config.toml
n_layer = 14
d_model = 160
n_head = 4
n_kv_head = 1
head_dim = 32
d_mlp = 448
vocab_size = 1024
activation = "swiglu"
norm = "rmsnorm"
norm_place = "pre"
norm_eps = 1e-06
positions = "rope"
rope_base = 500000.0
rope_fraction = 1.0
qk_norm = true
attn_scale = 0.177
bias = "none"
tie_embeddings = true
parallel_block = false
init = "uniform"
init_std_qkv = 0.0324
init_std_o = 0.0
init_std_up = 0.0324
init_std_down = 0.0
optimizer = "ademamix"
lr = 0.000967
lr_mult_up = 1.23
beta1 = 0.9
lr_head = 0.00515
grad_clip = 1.0
warmup_steps = 482
schedule = "wsd"
decay_fraction = 0.565
decay_shape = "sqrt"
final_lr_fraction = 0.05
batch_tokens = 32768
seq_len = 384
doc_mask = true
z_loss = 0.0001
train_tokens = 178200000
steps = 5439
dataset = "wikipedia_en"
MLP neurons of a small language model. Each row is named by its layer, matrix (gate and up: input weights) and neuron, and shows model dimensions 0-95. Each number is 500 + 40 x the weight over its row's rms, rounded and kept within 0 to 999. Numbers have three digits each. A neuron's up and down rows have the sign that makes its largest values positive.
After each neuron's rows, "fires on" lists the tokens most often at its 100 highest values on Wikipedia text that the model never trained on; "fires in" lists the words (lower case) most often at its 100 highest values on Wikipedia text that the model never trained on.

L4.gate352:572472535522549541482522474449553434532471527466578488440538458521486502461429546485493470541511514428504465484498482542468507481564520484450457504561483526478528478520569593450435578459488526511458474499467448531519525505512519511567489498518429496447529505504478518511512512530436574512
L4.up352:533518512541478444473497483514521431497580511570521492576517438532493531470535460510539514452477509517546474483462437434527498497591482493494479515540540558552461521499515518549441539511409547566532530466395507519483549415512510540473487533433543498486492513445586524425494448417498525495
fires on: "ate", "ation", "ity", "ion", "ant"
fires in: "state", "station", "city", "region", "battalion"

L4.gate261:471468553487480453512552494449507530440501533482461443519498525478535506502495498506508469535583481477587497571471517496577528540469473547529544520541516564571453512504617497496494536523473501473472500513434475425539443484537517565565484477526531458499545500441531502449509507535563516518
L4.up261:441579483410507541459531502434472481487464521528487440553455477464502517520564532466539481485541482495523521440485408549529545562530522562519512577509477507564472497463552463522427490515563457517540511492510483511514454596562562526497508457498542533420438514474616536516497528502563476556
fires on: "ay", "and", "ary", "ood"
fires in: "day", "candidate", "military", "days", "candidates", "may"

L11.gate333:502390550532549489543492537509570546537506518532475425519529548529441519503438499512552456466469460446464490491541510513515501468476456570494480461489437479507510517547486448502476401453550456550362471470515486489498568548468524524519456536538538471395517521545429482542528480488511522515
L11.up333:515552490455563465518472494471530471483513553518455473518496519506602486483487515461444528535482570424477481584494480540494454428497482503529503528540475546486530525512498515465458508446526554546451533572544513462417508486451509462513452479479542473504552471491472465481508451433521531496
fires on: " one", "th", "y", "ach", "h", "ur"
fires in: "one", "each", "everything", "every"

L10.gate100:470548425520499487439474449428483564476464506469493490550500471470438452454533529444471545480507516506519434497490551512540594550497501474501481519531554497458452501525491470554594473526481514522551480585548443410554499491482546394526496448527520476525443507476499536514479583545504526507
L10.up100:506535540547487460524514545525517483493553470499481439524466508510475549516503556460553448484526402503573569484529517568452456466477493540484414516479490547536418557451463470586509429508533480470487429558519507547544537545449548501483482474493502510429482494550470489519547509497522481547
fires on: " to", " f", "ir"
fires in: "to", "town", "total"

L9.gate76:482535535466432471462507485512472480484554471526563540525467522469478516508512531492423447469484476580434496412538532467534494476517458459556443488508547478483518540514547491527487488507534429502530537438504454519484525442420512409518538575505460526518552408497490512500469552520485488411
L9.up76:575503424492468517502476466459494555518483475449524542496539466456540429442580506500472524506536503508514460511581495538480492478524486550456594447550454478449512458521598467504469515445510487607422487494490545476529447466555434532479506529482520480453543557534504466535397505569474518488
fires on: " a", " the"
fires in: "a", "the", "away"

L9.gate421:508443451446483467525499467484423551515477531548452423522507557482508506449423511525503485427486460558565488449527478453468544522438522519447555561483472520483456535558537491573578526503539456503503549499451483539508482478528488462539492550492516449476489600427471505588578475407497528486
L9.up421:486473543537536510523486522500498580487491512488535517509517528498515438540571494488498521502479524526411524578504532588501504484517427488514527460497500445518530497450477557512467521487509452425578451595469538478493396495545555535474436467609433531558495496553457487489495531538536520493
fires on: " as", "o", "t", "v", " with"
fires in: "as", "with", "so", "soon", "until"

L4.gate257:513465525552518521536503495466494535467514506439411498524482541506489456521516504493468472494538512522496501438514458442471483548495528533483466502494513553492453577434478479457500563449488439551478540481466530416571493465502445471615480482555483495416570456487503515437431614516556496498
L4.up257:544541450505484486504520475429605493450451468508489467429497527464537490518542424521508453489383480469441509488485532495511589527504448495580544465534526579560526490465515463472504519494448488534526454501458459488485483550434598532472505464502540485520511454541588518509506492492535524441
fires on: "ist", "ome", "on", "igh", "and", "age"
fires in: "home", "history", "high", "heritage", "hand", "historic"

L4.gate351:507514466420470485470529509550485505514484542436457440431454508558475476530567434465466441459505496468536546500483528531501496546450503406473426461571511529430544436466489501543480445513426530469471468490480488471471509515464497488501480546564490524500489542474478521545534424424474511487
L4.up351:485590539489507566517508495506474474443584536439510502536428482478449499528431468486487531540560483482489511554564469455535509463496515454439526527498477513542576473418433524481466468498502522485440566488465482543459464522534544571476486499444400460485492442531445561513496498484511486521
fires on: " or", " Br", " Or"
fires in: "original", "or", "order", "orca", "brad"

L6.gate189:478512506534558475554442417522514475455521533549544480558491434524471496513520428551570479528531498483535498431510515481517513501507424513511477494503457372499592566464446556549483513484599487561495477496512494524462519429554506528458504533481481484545530531490490492465530503492556542504
L6.up189:508488518552579454488449492457473443520508555493510481441458441480447477467444451498477483500415547547492494520542511561568582491549576492451512433478406462513520458469459493514506485483532440587491533497464437476495487456524496534494516481514552565539560452503448472502452454517585508552
fires on: "'s", "ased", "ame", "ision", "ff", "ence"
fires in: "s", "came", "television", "increased", "intelligence", "also"

L11.gate171:500474504522489521582504497554515554487502474498447468489490548521502483450477524554417510468495492560595519502490502467525437471537488505461530563474421499591588502534502510510532480524451524418554477519496506459491462481489419536521499571376442592469467484505428530517473446496508484521
L11.up171:509432484463506516512571477475510430531527531477429479537444600540494438442495458525499472498426472540520554449511513491541532462552447530619504490489491501496517500501496553569445444456438559573495478542506510487525546460518484444473517533509461512515453523454472488475431426534537469449
fires on: " has", " had", " have"
fires in: "has", "had", "have"

L4.gate24:449517497429489492487525508501561404522459456526478444457509563448498441468470401553539482528472518464459518490549556472416528497494495472539452496463494504470460530496511466454505511478473467472510463517477509519502576556450430535507540487529505504459588518544468479470452573452547555515
L4.up24:543475442512588465433446410607527499515500470509476510445503508505499467501512487505449498528468410462507543510422517533465462493550489473464420491483457472528481449542468463468538463475546500459498487506450501418518441486553512507506496476440442549451516539487463504536490540471483499508
fires on: "t", "d", "ell", " this", "ment", "ished"
fires in: "ft", "this", "aldehydes", "3rd", "established", "elements"

L4.gate42:492544511520465491587523504444487519501549469455500518456575452556502482409571504436569490478475434522442463610442516468539502466511501556458528510459501517494514583470476553446541481459503471533502476444522515488522506525489465498569531554506483502438547543503545454533540509528505534493
L4.up42:485493500463520498556528496433502437555502520472529540519483599500483481548452404522545460611485483453536503460562524581449463470507485560451514541513466468491476453581459515557534526482466501542508502463494484528492507438454446543518537537583496563534482445461507512480505573465508474460
fires on: "8", "9"
fires in: "2018", "2009", "1978", "2019", "1998"

L8.gate260:552469497518477497463485489414490526460556495460481482530537623525518522523560503560512498463437517527423469425462466544519513534547509540516505501525524528578474490524512507541588520534482527483467496578479581498485471487462456546572550523485504472548554479416464485543429575456488509539
L8.up260:530490455496551570480520491513466521436594549459425505463442518462583502459579526446510484483470510432558532441531541494544380506533477500563514479498545435595460485531533546497438454488454501466434460548491520471471489540493445521467535545484491484462526547440464455481533473535517478496
fires on: " that", " but", " had", " would", "ite", "p"
fires in: "that", "but", "had", "would", "despite"

L8.gate155:531506535493539578553460455502473458459501514579477488488569473494494463503503543501509437546452500507474475520461498494477470494521517468505493513526469507458460455566473490465537487492407504459410544481562490469445528475460512512524472461518501579460487579527469535511424539489388491551
L8.up155:491465527559468531453517507488466457476578457538514503572616537528476541453508555425491347424544530459464482464534462445498488534457476495524548492547527491465487550474467517473485518499539514508501542503490488444502503461459514545501544451576527477492512503466472590482524509573409530539
fires on: "ig", " on", "k", "end", "ab"
fires in: "original", "on", "turkmen", "originally", "attorney", "netherlands"

L11.gate208:512504435532464479481404538580489527497526479512493377525486509505533461472524498501502446511549545499532474516523505520503502544478522540482465506542493478520532492494537453508494532547578553490486486467433479501537506480458477522543477436489569460466537510389516534541522371441503495476
L11.up208:499485516523496490552459517538494602488490483502557385487508618490495541460493458481466467567576514484538438499527527488510548471560503532499498505514494523430474498475514472438443535547523525517463508530505444450488555545508442508592487478558512494488517478439483508489464479485531510434
fires on: " his", " New", "ed", " that"
fires in: "his", "new", "that", "named", "titled"

L6.gate162:505568507489486525545496402512500544476457527562472512476438460472504490490471536527524569433463491512448510584545539543518432466485473526521506489529525390499482576484492514594493541473502468547525509540472549484499489538499471525477438526430545475566549439502407433537477544533527501462
L6.up162:543505534451426445472454509554584511519441483488481419486508511490536510472481497469471546451505446528499428462536489452593554453436540504400560447452465485475512550535487501487494534473456536513528417530495485492504494486554508537538445527524532478505447446539451521542488436542531505503
fires on: "2", "is", "ad"
fires in: "2", "this"

L4.gate159:585500488489530484550435462459450467551488486500500558559432480527508492527485517527581458529508488472515446503455534501603449523517510467492523559518423547441564446427413480485543529532434486544492498514446484473553444466482489471544463544508515522477534498551489467501465543487432466473
L4.up159:538563561514476516557438492447457553512498488486511495505455504543511509579477479522544492557551481511477514467437440471507508535517494485421520493511426487419508462465427501548545447541536505517531473486398492482536518567462448496481452501524553502513482454562526426531571486527472519460
fires on: " Le", " le"
fires in: "league", "lee", "le", "left"

L7.gate332:506434525495505536463411460483472495505546529516478543530476454531441522506536466511504570477555485618489459514581451461576509481516478519561449539534486436489464488510508563541494534492465437483441491525486493475497568417539483503546493496515545467463545405457533474507492530492513515499
L7.up332:497438508508543441541502434562501466488487492517526490560471440496477491493535450496522506466487490469495456482498513474462453521539459490528484523511432523513477430517497438563513482508445429488430487490406479409520546413457560547554509518558554543493584471488526534541581478536572496491
fires on: "gan", " later", "ward", "way", "ill", "ated"
fires in: "began", "later", "still", "norway", "stated", "daniel"

L7.gate357:493462515492515412527442460524455463506482458475450533485509488548522481541504514572429497525526533478473559521458475483513475523482516489454471485455499527565478443592520527567453522559513531521509574548501527441545481509524509461499506540466537499483605512425545484429518496527434549535
L7.up357:486472488446514410501431473506494434583473493546433512567480499512453538524530531523435489454494513481545573425474463476504444565538505495483439538452531538495515429515501536484514512478508585436559528542548468442489499500510478498492519525470494493540501501550581593533455431491516504515
fires on: "ach", "ir", "ut", "ig", "le", "og"
fires in: "each", "debut", "big", "detroit", "environment", "supreme"

L9.gate277:562470529493484470585461519478515519516475499539469508517535498516480521466495512549488500495449450468480522503444482478503467489476461536572548483480503484604490477491493608463552505465575550489511446511592469557498534495463391522531448582531447529436595497487541454553454528545502513538
L9.up277:512472497449466491518523524540432448468472530449490360508587534474421477518472463507457552530523456509473519457581405420522488469520477445472508504521552533548498551495536471500452531447446489447471458545521518521524458511520441521484537544455472428495520541506454499530498467544466498509
fires on: " had", "ell", " his", " the", "ly", "on"
fires in: "had", "well", "his", "the", "soon"

L8.gate324:521521548483400503545434436512533447487471514535501504520450508477502450469463548539563523572549463424468499451436489434498461579439527514520545538537483522499480507504489448543497522477581466459481518524486507510542485452467418515471556517467508420544515542471494542532457500458411484573
L8.up324:534501571508548463527533499484476582490464467509484483474435570461436491560512481469468472428615517456451463497520514523505442519405555514444526556525420511511512548516542501459521477500546598462473490428472452440489465498419484420461485470492529487486431517443501523539469490580461444482
fires on: " new", " New"
fires in: "new", "newspaper", "news"

L6.gate121:482541519444441500527516484475476477572434476509496457477492479477482413473516524545561485537532456489486508471445479439503472465485488476521495478428581477554432451530483535518502531484544472566536527574514454517515479460508536495485409478473445474578471559497522525601478492495581561448
L6.up121:551515531559546472459480559508620468481494503507552484539537515456508505487508450470514448468552599511499447453545500535449518471521461522570508477496527531537451437512572469486493438541440557606465501476466517512480464485574463478474525518505494567414533545441509563450436548445443517479
fires on: "'s", "enc", "ing"
fires in: "s", "fencing"

L11.gate97:522495481504490522484454470512420535435498494534431513517512486468466481447456499544545462476481466549490475413467519577445491601570418492623483474526494506572461447513525462497530538490466387537519573466428471512485510442519446517510443500502481461512519503460501544517442521386499512560
L11.up97:527530522428469495516457502419468483467493459499514550521429586444555531478455449473547537523463511512533521460477521490472513436550545520527550474511471436481461560578517470468463537456517518523490507508512490543498500516401456516511430562484540466535497515452582482594480574519519504549
fires on: " the", " The", "it", "The", " p", "oc"
fires in: "the", "pittsburgh", "album"